config.yaml
n_layer: 20
d_model: 256
activation: "tanh_gelu"
norm: "layernorm"
norm_place: "pre"
norm_eps: 1e-06
attn_scale: 0.177
bias: "all"
tie_embeddings: true
init_std_o: 0.0303
init_std_up: 0.0303
grad_clip: 1.0
seq_len: 512
doc_mask: true
train_tokens: 410000000
MLP neurons of a small language model. Each row is named by its layer, matrix (up: input weights; down: output weights) and neuron, and shows model dimensions 32-159. Each number is 128 + 32 x the weight over its row's rms, rounded and kept within 0 to 255. Numbers have three digits each.
Before each neuron's rows, "fires after" lists the tokens most often just before its 100 highest values on Wikipedia text that the model never trained on; "fires on" lists the tokens most often at its 100 highest values on Wikipedia text that the model never trained on.

fires after: "s", " E", "t", " co", "pt"
fires on: "ur"
L2.up1008:117117110162107178167100125173155150181108096142092093078131132091147109198163115123123127050132178126127127134139146119113155120143103125065192136155104136087114106122147133192077152120108133150209138152115103123153063109119156082114172131108143116152075117146134075123055119130145121046156133134150083113149139069143165094093095128152168129132188158113140140121119107085151104076108
L2.down1008:156122117105136187133120151128092147149096110131083072169120088090127157133174127133102112121154100147100122168064135125118195172104121162086153193156108130086146102121108125182061152102081189149172151186110078220124086060164125143072104159103148110096116168129091107105102164089157185102151119124197143097095129094148112098111131117105180157136163099190122178126132098019093157142147

fires after: "s", " ", " O", "S", "al", "ut"
fires on: "t", "st", "th", "er", "a", "c"
L10.up8:104236092102078123085174143127108075081119121197164060113113148096144103112132124157121098116122073140159101093171116143158098124162107061158130098136199138125081187129095129123167166118101184126064139127134088122109115122073145108079087133135155166166123184111160161152130120119136112127111134093123132081113146102123132116171173119118119113174085170083196131132131153160185150140101
L10.down8:074103188154073132191112134076232114153135090074117124092128144104128128113135165136161108156105149112137128132136192117114143099143105125156072207163130113158159122099101118116115151104190107140106162095164088127115111173147142123055165127139135167116104134155151110124088143140149146118145047187066094119091086106114070135122165098150197134166148148142109166162122135106115150103136

fires after: " (", " ", "\n"
fires on: "na", "U", "O", "N", "°", "at"
L2.up293:163150118075096149144172080141160142082161076114102161139193148164146111127076138145116121161130137163111146114178124088103121124156080106120178109137060119153098132102077057180154076146150113018140102114149079104131106140090147134080129152141115183137109087163153077179136151170158104163121128156092118115154101107095056104127045126126142089115125119155115102088138161106054150143088
L2.down293:107093123186132125069127136144145159138080154101136140130139097066112152149142149117157130144135110198159115076131148148165098143108122202102101147162120103118140095154136169140169072171105125151121111162149140145117135111162120155163147103114134084137143212095142187167139129150034106205110143073146128101119097105120119111134144090122109120148169163088111115161121181165076125126102

fires after: " ", " C", " of", " a", " c"
fires on: "ro", " mo", "ho", "po", "ir"
L9.up296:158089059150177162150126097166085160171135104209131123135121117127121106130103082125121124123134133201158119170138107195207176117102112148145161114102152093156132126082103129085154099150115164108163089122120074078138099172148055072091155132106106109095108155080133040119142103150144109090150119146029081158137151103176128096133094147131095136133094077231115119117180090148137114156101
L9.down296:078106167147106124073148172153148121125123108048072110116169113147132158133120206102093153140184084069141099131107208193145099090134165130123189181119143127162138116159154152094069121162089108085154151128131132176140117094128080163084089108116175128176139129122176106102077136156179150160129112090203111121074069133138156171128135081130114150143122176178157116087168161133119110143170

fires after: "s", " and", "S", "al"
fires on: "s", " his", "equ", "e", "p"
L11.up88:143144100136092138184142102161111158118076186156090152120129112084100138122118167133120124151147128135136093108103144177129103125113104131156097120101089138172088178129097166086042142154104192120106073119157100070105151098107130171088138107122093099118131136137115171136161121107124124153142110135177050169104078071109138099171148120108149057149172209155137159087157111109150100101066
L11.down88:168149138124116136110178183152239085146142121210201136156096133136135123164118154099111121095137140125075114107125096162083075193158132144078152214115117100103171152159110154126079146149087129111065111113149116119111130156137088126209101115130103141132148152128092118184123159147109189139150129129152152141122178159114126116143090098132106123136117180095146111138145116158067112177158

fires after: "s", " ex", " in", "ar", " Col", " per"
fires on: "ten", "ly", " such", "li", " very"
L8.up662:121135126112137149127105092146142147105134151182070094122130072115152183123149103104159124113177086193129063134143156147116086123103146100115162096109120119145134202081128093165159184091133214121134124172115130127146117171083156127129107132139122145124136082122157135083170089112164073133084073151169112143158171117174112121103102130060171148170111161158090132148145103142120109094138
L8.down662:134193143182092096082100095099119099121086110179121126108093160136132108118064098078090206142123175163080129129120120131108078147167161112162097149130214110140130122146117100095180124138107148107146148099155161167131112112170111094170134118160081068117114171105102106123074142164128134139124096121115173091117088188089135122166149135163150155149205097126113097151154132126084141133161

fires after: " at", " con", " Con", "con", " In"
fires on: "ten", "te", "s", "ne", "struction", "st"
L8.up206:090113096050068188143126158164075120111066187183131125115178140094143097130107149174093112110130189102118211086128142116124088127121059136071141136092154063138120134169131086127118102133171110104147155135113159142118139062164100100160094073144121106118099126126071145140099090170193122096127141172146105136161135140217136084150127122151087092124115149134109156119116095083157134144146
L8.down206:154101135128111114105063142104183127117126128087129136109100111135124154120089177115105132128175172136117075104121147089123140163068159064165153172132111081134125159084138181107145162096185094130117153096120143151188076213125117112149139094104114178152126123146131126156197192114108169084155149078134130073099103101165082164126144147139151173135136073115095170116141146134079148093089

fires after: "\n", " U", "n", " N"
fires on: "==", "\n", "===", "ation"
L10.up190:165117118150179148100088097145115146091120113115185081105173089154133067133147085125079154106213059088090132120159163170135157166125098180092155104133118129085152128089071106150161118077155122145189163140082147150154098121161120093179106093174082156157132174207109152081116186127169103106140121140125087123192183127130111125152094072086092085129153132118103130171165057145112141092151
L10.down190:128160092159136116095184153121197154179099113125126175113101123164132103177112084164114141104102165152106103133105151095055154172136118140053139117117145134092177152160083096116110166110067125113127147122096077144136096132168071169065126094129106155135127183140115124120122106094161163113165136165133096095163086131137113086123137152081111133152108120093076166096061114137144092139127

fires after: "s", " was", "go", " is", " were"
fires on: " not", "ver", " no", "av", "il"
L8.up523:149164165137124140159079147124242124163067096139151139135110048121112111117145079115141109148192179116156141130126106167178121166107156147145134094179111107050152157148135134126159171089153143077180128121152125107135091209103186116114119114189111073106159157109121134104087138139168075172128125155036142121116154138114105136128162085094168158134110115117140149083080156147179142089133
L8.down523:144135179132176110137140150167101130081082143148138078135115130079114148144112154104166095126131152134132070113130125142152126094058132163137139109125149134111124122073115149219171128134106079067103164171075130119121136104121137119163057185158115150106161039090096070177103186113109130159150102156166128133130104111113122121165115138101102119143144096165157085159102108157147087127101

fires after: "st", " de", " De", "di", " ", " st"
fires on: "vi", "mo", "ru", "vo", "it", "mon"
L10.up279:107099111149079166134112125110165126166153085178085049107180113104138089110132151091144167110116124145122124183133144090090132136141145104101142070145188060130188146144115133085084112138103091150178182144098108167157114101167131146149112202132137128127104048119149122147071191099122144084109162142154134085118141141125087094083118071088155195057071086113082197053082083130151131056185
L10.down279:156135155179060124136145139134144110154126122158120122156083155106175114116129183114115122116122154135152193122126129120131081106099111100045141191143092091092143149139105121219151089175159039152165142186159169211122101123146106132156075142092098166067093168134158097126192130198139172102128110097185136129087122075145059095129132123063156119108181057103093150153139110157090084116136

fires after: "s", " O", " |", " Ra", "o"
fires on: "ur", "cc", "ign", "c", "oc", "\n"
L11.up311:106092133146123128156074131093192128112082165178177143070116105093110059164096180141094127086105122084168120179103160118135105150166108127132157133119116118106106146130112109116103118093167181142120167118163098120094056117097114157076132118185137165128162157122177083120070071154150108100141099102135118131171087156100151128147085133147149155129124113108119190134202090185130143126120
L11.down311:158106140160126162116147103110108068054083128120144106130180115112144156144123138140189128135089173140141137150095119185165091117104057153158190154152127136086091121183153182188120149054131162140118118086145116160105140073186130122119185151155108127074140159190102114103092130132085082149121106062167104162121140174161150135136142158179111140139101175108141161128107135117150178125126

fires after: " ", " st", " qu", " Ch"
fires on: "er", "le", "or", "ad", " de"
L10.up784:155153150123213121127064107115119123153103156134099089123126115066157094193104092159138093110106167065131133167073088161094169161113082100144136148101152080130161138119091166146079049085136127048090119107200163135110154154157193155080160161135127147103144150189136131103072116072174133121142113154141101168139087095124132107174123189121152144132126135135129174116111144164213147174140
L10.down784:144119141149110094130151134123137171118105117107118141149148161100086156141173092162094102145091089123076155083156072132122151104109129095111152114210164189157120081161129119145100070102151123173105134136095121142179110184120081151131106161181147114190136098122148148066149128136158115164112188190126163137194151119189110118134182096159064150094072122094169162089092151077181118179123

fires after: "s", ",", " ex", " ", " dis"
fires on: " such", "im", " from", " over", "ten", "ad"
L8.up467:079089135107103149141121164116127100042173136112100134176123115107153131145079198170115125144108105140098112119081164104179103112166164176170187057111123069186112167149142138074114139062124161110135121104153187181151128104121186153158116092133106117139161113193128092037051078123151126126116126090154130186172163158154186104125132155143146102139069160102145156129119141107171095089141
L8.down467:130171146139067094100119106168113146115107070143140114107183114136169171128102146107120129124209140134089119082159113104111110066154143124137127095117027144108113142096080111106119175146052160101112107129113137154122126100167090159129105063165133080128137130138170121135152132097119142152127157143160172147159151184135093088156115173139124135119186069163141152106171086133105131171142

fires after: "s", "or", "x", " Co", "lu", "vi"
fires on: "d", "ist", "id", "ul", "im", "equ"
L10.up866:106108089094101120129162082112126109094092168171155109126133107076135134092083189122156035087124162162164159066166138072126147127114115120134153124176174125111119116096157123077131159120137160112117135151130160114133150168194105132185155175133148174169181110175104153122131130116089125128145106123042109093127186094089076167128171104101056136125090142127143120125115116119152091158134
L10.down866:160129143120123104154109125154176190088134139145167075127105072119084110089100122177143140135112167131120109115036151155112096199148118119088098108129102151171137115104089176154157077122130188132099070090067171095144165099098152181197088085117074118133158139053131106115161106163198109126187122162091117186083141106121117133166125191172141171183159145156145139095117108136126103117112

fires after: "s", "or", "ad", "c", "min", " Con"
fires on: "d", "ist", "fer", "n", "ri", "vi"
L11.up279:116103123101116123182122186173113160053137184132086185145179131099129142194113184165147071081119152199148085112117121136120109121104129174127160107146099087124134125167170101090115185099156138085094101122119128060146160137088130090181152120155132177111117100179131185144164066181134159155100101111091134124091079097145089104140177116120101151066085133137142124140179199129114131127141
L11.down279:145118153073120099140133097108100104066132164131118115147158123135115112087131045163112129176121091116094121080129112076149111151146151130137070114159122119115111135131120095145157106128138136126094137126134135136092105154087185141136145154130118049137102120085153097124156168141108133120148185164122106174080134109203134153167082086132109099132127113167148069123089171175137084073147

fires after: "s", " S", " re", " de", "Re"
fires on: "ce", "co", "qua", "f", "ki", "te"
L11.up40:159160090045130119132160106097123138120184161127116119076142169102108110133103134078084113093140123109090139104124141133146097095191093110063154099037097092107210184127162141109143073147141126088112167136137131133133132120118142099136149099223124161139145121158140171138147124158083166065243132093171167120147076126151155123099059128126076203116118111130087158089146121121135119098077
L11.down40:089130059150143175114131109130142056057113136090152153102123137139195152131141128145154095082141112121091127134154101122114125178081140125146130139106121203133101157178096144107102200134147112133083161126148149102116111201131110121136115143129158072156090123141115124135077160116176216135137113136033203155091172087133073085136133101186143157107174093090132171083119127139149067122146

fires after: "\n", " I", "'"
fires on: "==", "===", "-", "s"
L9.up311:142151155131102098113124110082122116155070172163178082147126115122163085159163124088154159149123069057111097101167099196052119140136110163127154133098129155147160115111136080077119168154127161138160117126124141103166064205128055128117130158097167108154111164139042124138113154176138175091168088120162035074209147083193147124138146117167110113144152185127042137128146098108119141135124
L9.down311:154118148139194147132156165130130112092115126200158186120181095077133118133122167139121115083154170135129156132093135097119212134120112083137179108157139117110095093155052072144193127105168107101182086100125119125117091122114098146121130143215090211058097167087157081121180175118130120169106102120121147139122118097135124148173113113120091125088166047130102122118136155081098119172098

fires after: " Hu", "n", "u", "c", "en", "un"
fires on: "ter", "n", "g", "a", "ho", "ce"
L8.up851:172202156117119100141132126148064118173140102178132088115149106179149122127085167117126118088141116089121075167142155179160105102113096106163120177075141145091134173111127118116077141113086097108134138164230117103121159142175131136060110095106101131159132077147110149110093132164130122105100160114128104148086090142057176145082108122108173176125143149145101109128172107131126128153105
L8.down851:091126144165127119108092162120112145106144162149144151147104121154183133184153120110084159148162157170134125120108135126088121077138129114137096176255094078247158095156072150137169152172134156177085103129132170134157081097162148152098144089134136161147101092141106112113097154110157097107105107117132126123160072152146112078153104126159106138134106101117066109118103191088058129113109

fires after: " re", "s", " Re", "on", "re", " con"
fires on: "f", "ti", "st", "se", "s"
L4.up126:146096103158146135082048077107156093122112158129133111128137156152093128161107104108128104092097110089103103147152118147121125188096130162116143184126144112119157152164133167089123185114122228164138145097132074093094149170132134127056099117142040168186099077142100137088158089130150161123179158059165090064120126139125111148134110215141128127130177148108167121152178025142098151146152
L4.down126:112091157141071087142157183111156127085092108124101145170108179137135064062127212136160131157069159096130105183139139092051137111113139154094132095102125062103162131099161046154151167167131127130147074122093124102133135106064097107090105110126129148122160171142151181124091126134154124155093088147140148121132110129180147164147087139165116154087087179047187137129137140121143149120120

fires after: "\n", "-", " ", "|", " ("
fires on: "-", "•", " Pro", " We", " Bro", "−"
L2.up928:093138186107138148150153129187160067121109155071123119190144183204132139072159089096145115187150126188160058084141148081101109165103086106107150143128122087101149143142081150093119102108141101142151166114133079191100125087090108135139142200196127049141099127173117095155166089116160110097139104120121123114105091122103145116152108119147167130062080090126142143139069170075054137128134
L2.down928:176152118139126150116165116112145130128122162129119167148127118114084112171189133102216105148122141138072106080144183126116128140125125178157092077168085151070147100145113105094104129143150163190142123134197168131083088216150073085131111150142157103155154160166143131127126148111086076136145107104108184118146144088085145151155110140110109065068096105114120064140090138133118138066075

fires after: " ", "th", " (", "'"
fires on: "ir", "mar", "go", "se", "ju"
L11.up432:132119174151137130111125124140137146108126118112089125171045193124140141116114053087115130122108194107162101114145113177219110051128153207137197124107115171066147090161104108169162111104079147126104082123148158150161131171110103083102113125177163126090094149126078101148109195167155108156174143168120082128079160110145136119205097121161112154192135113094102155093142126127126071076103
L11.down432:140187129093103195129163104091169136133139200198148156095137144168176141108104156108111132158137115159145112147083139166140132073121141169145173170111104108152161121079136075173106122143142101116130149104100132110086145156209115148129095121115121106207127077108109130109089047143186121164169110124120131109153110135164113131133192160127117141130141162114157156150077164143106108080123

fires after: " Ca", " c", " m", " Mi", " Co", " C"
fires on: "s", "us", "ed", "it"
L8.up722:120151110104123152123119067145061146177150115077099144171104088159160124097110073189123123167107115098112161068180121086160173114118072161138148123178077117159151141154102138124086155132124098105110123115132140155181071117129164117137139167090079154110106171126082088108114159172097125117146131166149126132128202093174162137164090141162152143099107164196070119149141103132105121184145
L8.down722:088177095124121100118141162079127058162119071161139152130101143124126135125174156095109120122153059044189092113108162112141119140134146135161106104122189139139124179099164113143158102104078196076130115106126163247151110146116114123106118109066165169154149099165130122049112142149129157176160153157114076108104110125100138117163062155099114079148145089112135119116157155145124122155142

fires after: "wi", "li", "ri", " Li", "e", "ni"
fires on: "e", "s", "k", "th"
L4.up994:119125139110145162152161143205112168137206095171182112163147204066105083111173198119099093093097148044132145126222157144151149130051121105070108154153118158075159107112125134106119157108148117121107147092130108187125155116124135138149129056189080125128161083121177153085163165055142122131083109129100159111143098131119198114135133102116135121084061135135120094171080105154070135114133
L4.down994:125107157064108160105122107109067118128162083126088169137083146097159143095083159132144150138074080120099162177163136170085131154191162096117146147177161138190092138162080115107125152153143128124191131179105159152163078048160112165117107100150132124107131107114126145175096134105164101152134154121145138119205065122073120101132163083129028169162095094133156110074095107127113044153131

fires after: " ", " the", "th"
fires on: "te", "se", "round", "ring", "low", "ne"
L4.up445:141073155116135130113073090145144147127114136114163119165155110132122131098166062079153123114122135157123096091134097135129101132130083125126145153131110161100140141127181124145118086076158134091154078150133150140124162064132129121119088156168209195190166125137109085156152132139149120079084109056094112112104155096110113189193092148051137136141088118120152140184159133144075076136066
L4.down445:078174097125086105116145119117129134147075181178131126072127094101181123149104185098161105163177101123109058133134109118165149143095137111080132125164134149083123166069136082121091079186096141164110105148113156154147129170105151103123140124112129139161109155129082160128136114115184180158096065131172130127165096132197131092117123104095130104156167180146056082139117079107065120156156

fires after: "s", "ell", " R", "ne", "te", "cu"
fires on: "ig", "ult", "ang", "mb", "mp"
L9.up531:082120129179088137130145083082070041123134152123158126086104168152112080125144117167097117185091111092163153147139112150140157156126162125136116127105114098125094153151139092104148149121166171114113117103031149070181167190065099133094129119163126121126119161145140109089150135142117064102160089177149136139101105161146102125158132129165078156110128144151174157120149171163068159114114
L9.down531:125126057101139133128106159166172128098134166132143044165147143145155083116163118110171072101130155155102159118103105094121128125170129098163168076100082077136142123118150141140125132166105076116111080119147110161169144143139142133125144068160101129109140070103174159106103110162149105090124185135155145107128102085144208117188131139102074118193189134100119140192061111074089071068152

fires after: " Vi", "ur", " Ar", " Qu", "or", "ri"
fires on: "e", "k", "n", "t", "s", "st"
L10.up328:088135097155152158137167139097105148076121073104179143157114060104115124143146118169199156124178101136139097125160148143165136129127158097127085097165120143097176174164153130132154146149170084112118116134176131125161142171102108137081071092156145195143184135129160148101128123161168164163218104120074161131122138108077140173146110120116124088099094139156115108182125101127000158083114
L10.down328:105094071154134116129058156168124156090149132115106119132122075163136154095071162108174121131186202089204141088143161118146106097130166083154158143166100123171155176176102111129162117133163095125149135122108173144139101120164049064175102120143131117172074146086140154146097128084135053133100094105121128119175073145162075085091149141108157160081184183098120159115127098107146183118104

fires after: " ", "s", " re", "-", "f", " F"
fires on: "ce", "te", "f", "c", "i", "st"
L9.up328:098109093145107162129195141116155105105130056107141119179153085109116140060100115150097117113139123145146168164096112128119134163140071113192151087068109077075167155133097110100117120101152193100176123123136081156117093098107093164095090125128102085107119155152091127152131178106138170081157053123091157120161142142164140142092099179120168104180161128157147098088110084139095170112093
L9.down328:146120153132114140135138117142156176112149136102085126130152134146134158157144134118100069081114162097110119099124124202168139103156086165127119143131147166126114114084136122063128178177175090124059163167122158092135155128115225094182122093171200172119149128106112106181121074167104103114113117119175117155104146012137120137145174116123111077119070097080140209130138106183132137126135

fires after: " con", " Di", "s", " dis", "va", " Jo"
fires on: "e", "tra", "co", "c", "o", "t"
L10.up441:092089157125121138097178154170134194111129156133100154129131133122128129128144091115079119183152117118160171121139164170121119112122178151080076109122125088123079212127102117131160108161201113151058119135194183098144120173093050156146121098092118083082160129119164118184138110136132139140130141115105151082140195097113119150210086134084116117117108082125134161177138124172098085163137
L10.down441:151176089166116187067103118134122128094148097132111110109104112083089162138132176133161156112157178141081150096119202085092158108148099167085117128171128137146154161136075115191030152128088134189183131105078105157135168107110176069161131179104146139166110084107145147096129151114084102097096150057119089174139084147126150143082125148179070111130197113136125104104134141121223176111152

fires after: " p", " P", " |", " K", "P"
fires on: "ur", "re", "la", "ra", "n", " +"
L4.up137:121091111092155099080114103124105141143089125176135089125105158143151165098137146117150091131117124132120144122129085115085147133145115185118125124127120117089082120154121151141116135141163112103136125104161121134136113157152165075166012170100236129110123107148091131128089098135097133129133175037131097105076083138085117133114073130095185136115130101156147147137205118130133188155096
L4.down137:186133061099116127144118134097124123091107134117122137081104154141116120121121104105097160115131109088155126135088064115140184136150161086121118106187109104152075098152152113130085128163079143212177159149147093168159114119128142127067145108177134098142101191081135106144134072118160095108130164129136094095078163110176207154191173129087134118136185123131144052076118163054104068195124

fires after: " ", "s", " con", "en", "c", " pro"
fires on: "er", "ent", "ed", "st", "f", "app"
L8.up208:166112080163118098102108169146145119099106125072151113167133174114121119112119078085093070176144146118200092149127156174172096141135086131137134075113142068146119153122147158101091156158101186139127169092138121156134121131143101079147166105081097102147071171124118133087165075152105156111107086110145081095167148135189166118144166165107129147113090121170160151112105136175092167117159
L8.down208:105103156161142134121093110087121129178195129124122153118145070123108042136116151192133107095108141111122184134098134101148147159120151139132075170113114147087189062172104097129220098140137085190118163124129069140086137172054183084106056190129152158147127151073126142144165107126070125166127117151079108137107163100162101192100158187114095070124099092098132087132141152123118146123122

fires after: " ", "ce", " c", " ca", "fe", "c"
fires on: "us", "ce", "ta", "ed", "as", "s"
L11.up169:182106084049108104151079115096093130106161037128124174154063125122155120141087088161120165144066114075134143112154108140147160146113078163091175141140111184171157124150110095114085136134149147149116109067145165156182154098105105037143116171090155132200163166150115102139086157182128121082139068128084098151138173114184122145077159120154114148107134115168110130162180079155121109161167
L11.down169:099150092131133161128117152084113149161108129073136128167133144103115164088131147137166145156119141106179146104136121111049146111109150115132114104118136147160092153109173128109184069095116159106125136148138123141116169159111150138136188137154098150099157163161131116129103155094144164096142132159159154140048153123130081113155125169124127155105127151122142094115138096112174146176144

fires after: " ", " \"", " (", " b", "th"
fires on: "ne", "in", " in", "d", "a", "al"
L2.up759:167121134104137105180070091205080152144110106109113134085081154156136113114097128127136135135102163174139118169084101062057136139139113141126125113121166138129101098100083112067088138186154150107168097116143104135060174101109175115150093085114173167148150083139133084114117183121145099130083100101108099215151128175098173137113167095177176122094164092072111143132168160107113131164146
L2.down759:140152091177176216087196083078122119117109120162064160163141093067137183141137119132141141118140100177150157122196111070148120067128102145119089059149100134195096089177160134155150120093111096136114169098146118107163160139139108136109155117125137130101074179079126164107104133100188069135108183090194100068151143109130167101117097097112124147134130119075132121105148096130122177148099

fires after: "c", " the", " c", " The", "al", " to"
fires on: "ke", "re", "ro", "ra", "p", "at"
L4.up226:190127065142127125160116133055083114211164153067199097150156140144146089083074139086125171170131134140125148109138123126103113146075085138137128106121162140039138126122086108138117160134154136147162176130108143133049087128138122145019157133143136136143107115174094118150106131124112128150140110156150098170155103110085145102121126156130208119100122157182104168184122127105103154140119
L4.down226:144101153149130103104147101122099132141171057139115115143138158173142061143153113156161137124133200123169111119088118073140115088149172135135099058160115205171117098111158098083106143143061138120159082163174116136083099124127134135121101153147094145135126113064123055121175114117145191166115179090082102164138160136157162169123112105099098101161211108119129112144133119076158165101140

fires after: " p", "p", " con", "P", " P"
fires on: "la", "op", "duc", "mo", " fa", "va"
L9.up955:101096126089080141051159166083126105121114131167061125125118096125158150188125173122110106178129091183182168090131136093094105124128161181163118200111090151101110170108151132151143144141159128074137154190153201196163131068180113130159110141080150073100090105092120114224095142103171167107086193085151103045129140086152112126054097089141123114100109102123097148142079090163107142130062
L9.down955:141135093155125133136145144123158086214183149139063113095120151048157149120073147135124127162158126109115138112147152103086076112096115129114144123145100121130162143156182106088111140199119137067079149170146104111181069153144129147123131147133143075150151115145058078132154088049126152195092128100180176134095066128139118146145057097155178100153140184152162146168171104109145088122125

fires after: " C", "f", "c", "k", "h", " b"
fires on: "ra", "ro", "ke"
L4.up858:106177145133114199138111119134140086103133115100187064137169153136179130066140095099119081125152065096117118090138125072150162119154117181163140090131129118107159167121170066105101062181177133090126096134137183085092111149157139129160189165158143125133085188189075130093090102112111106119143170110157060184110128102039101122179079151165221140139118181148182138097102178081160151125132
L4.down858:141099135098080140074124042132157126117147066131119147146121129129138104121190081147133125118147133187136135086151080085168122134111153135126156161102115117125082100095115079188123103124131137157174141122147106147132109136073159088168116087122096155185137166146089153185086107123149118111163140100109145162177131092136168128138122093084124114124099083128124081130183146098085118104126

fires after: "\n", "il", "s", "al", "st", "ne"
fires on: "it", "|", "id", "-", "ig", "s"
L16.up132:182175182057097151087140161160076100168130119121093080117111122122182098109137207180077101135087089122135142114149133096205076141149077117143197137132174158123169102067091091106142190104087145111154087089092155147069089111161119065130184136168125130162122115158124102175108176116102118137133130120122094129132133122134171139073116111127163090081178130165189191107113146136108057164163
L16.down132:130037147079103147153139150119154162116144086154091095188100175125034141131130138095106116165098071123131092152142136056171107185122116121097101098147115142189153116121114138173163109194109128111113187164103094138139165192167122174104136130191140130142105142111119133125142094157085135151139088109156103122069177163125136105157115122115121097133101127107169073147077137175165072211185

fires after: " Te", "s", " de", " Pe", "te", "port"
fires on: "ch", "ra", "co", "emb", "f", "ta"
L8.up4:083107108083145130101108094146119136161121119182176097115187166147184133172101133066110077141125168107085137163134161084138141140200180137043123073101148100072122103131144096096154088109143106142116118128170161126131093118155108105153170118111090088134111087098119127054177087143138112135128127058203102147107129123091107145121141159129148148135125133133078185105224169111154197115119
L8.down4:075181145115131117122128124094136135126105128126149177121108131152150086117077125106096088096080129133098127119082126087120218095100170149088097086139155137138122153159108134120157149142145164167155118081197139127121158144123193148158180130099154151130123124118144110174166120127147108147106125119057140155144058097120127182140103088155128129052102078133065102098102172138126142086154

fires after: " st", " De", " St", " re", " de", "t"
fires on: "ep", "ar", "b", "vi", "w", "'"
L8.up432:054138119106084197130142161135143177092158156152139158089165122110144138092168142112129120145061128171164061133109142076110152109172162140160112083133187168152104102089139173147115074101081142109111092165118112106125145163106090149131086139090139157077121119151135154157094084139120162109187146130107157120127171149067110075137124047112148180090100152134172155154109103141198100125084
L8.down432:107115175109110122083082160145166050120127129154148150106073145135141070085152098127129070167164056167128091092134126160065115152158093139139162172116090128191118111112102164158098179118176157116132111112139123093100117132139138176159091137167088137180188119132165111154162137099122122192158142115093146114067182194096134155133101120106185130139152056104171131158211125199098155151082

fires after: " ", " in", " p", " the", " a", " lo"
fires on: "go", "men", " China", "ea", "gi", " India"
L2.up672:070066140110172167122116089133187135095178162150130166113130200152153142095122066128132143152155125125072097174163101083122120148103080096148076131101077099133135127146108150091092078119124145114208067119103111104155113119096171092110117101148121116115158110122116111117174086132111148114092100118152151121102084139095133178153123167118149144100188104130098122132127198142130164075189
L2.down672:123105169132136076115065166122099139131148125100145135148129164073139116144126159106125137122100201050093080163057108126152102095092117148179129109166167094115127147143121134102158173118193133130138130152054120158101119102108162132082134163148119125118096127159099069121088131121155118125164168152143177145065125089077079155099145109094129173153113115089091177164150099164111078044128

fires after: " con", " c", "mit", " Con", " sub", "st"
fires on: "st", "en", "ru", "te", "red", "ne"
L8.up23:057171115137108171104126135115098151150144180126162124106146106168140129173112116089127106134136136157143130115116175160156059106127066173159119180125085106140106135171089130143099124117069185096121110183168178104103172096122143059158107136059158135111070128170083154138108072111146161065111145131116124096182094100167141116082146081122169103098089186154164131149153121195165152171151
L8.down23:157136096123092150100126139074123123177110206136114104150115169116118127120086119166190124125127069132128105138125142052111110135081120131113167068110116069134101206160149109164141111125098113145164152170128159172128115147155083154140165161113131123191117066067136168114155095131141153142134119124102133126097120151130131116179123080100169129200139174146094160127120209185114102152164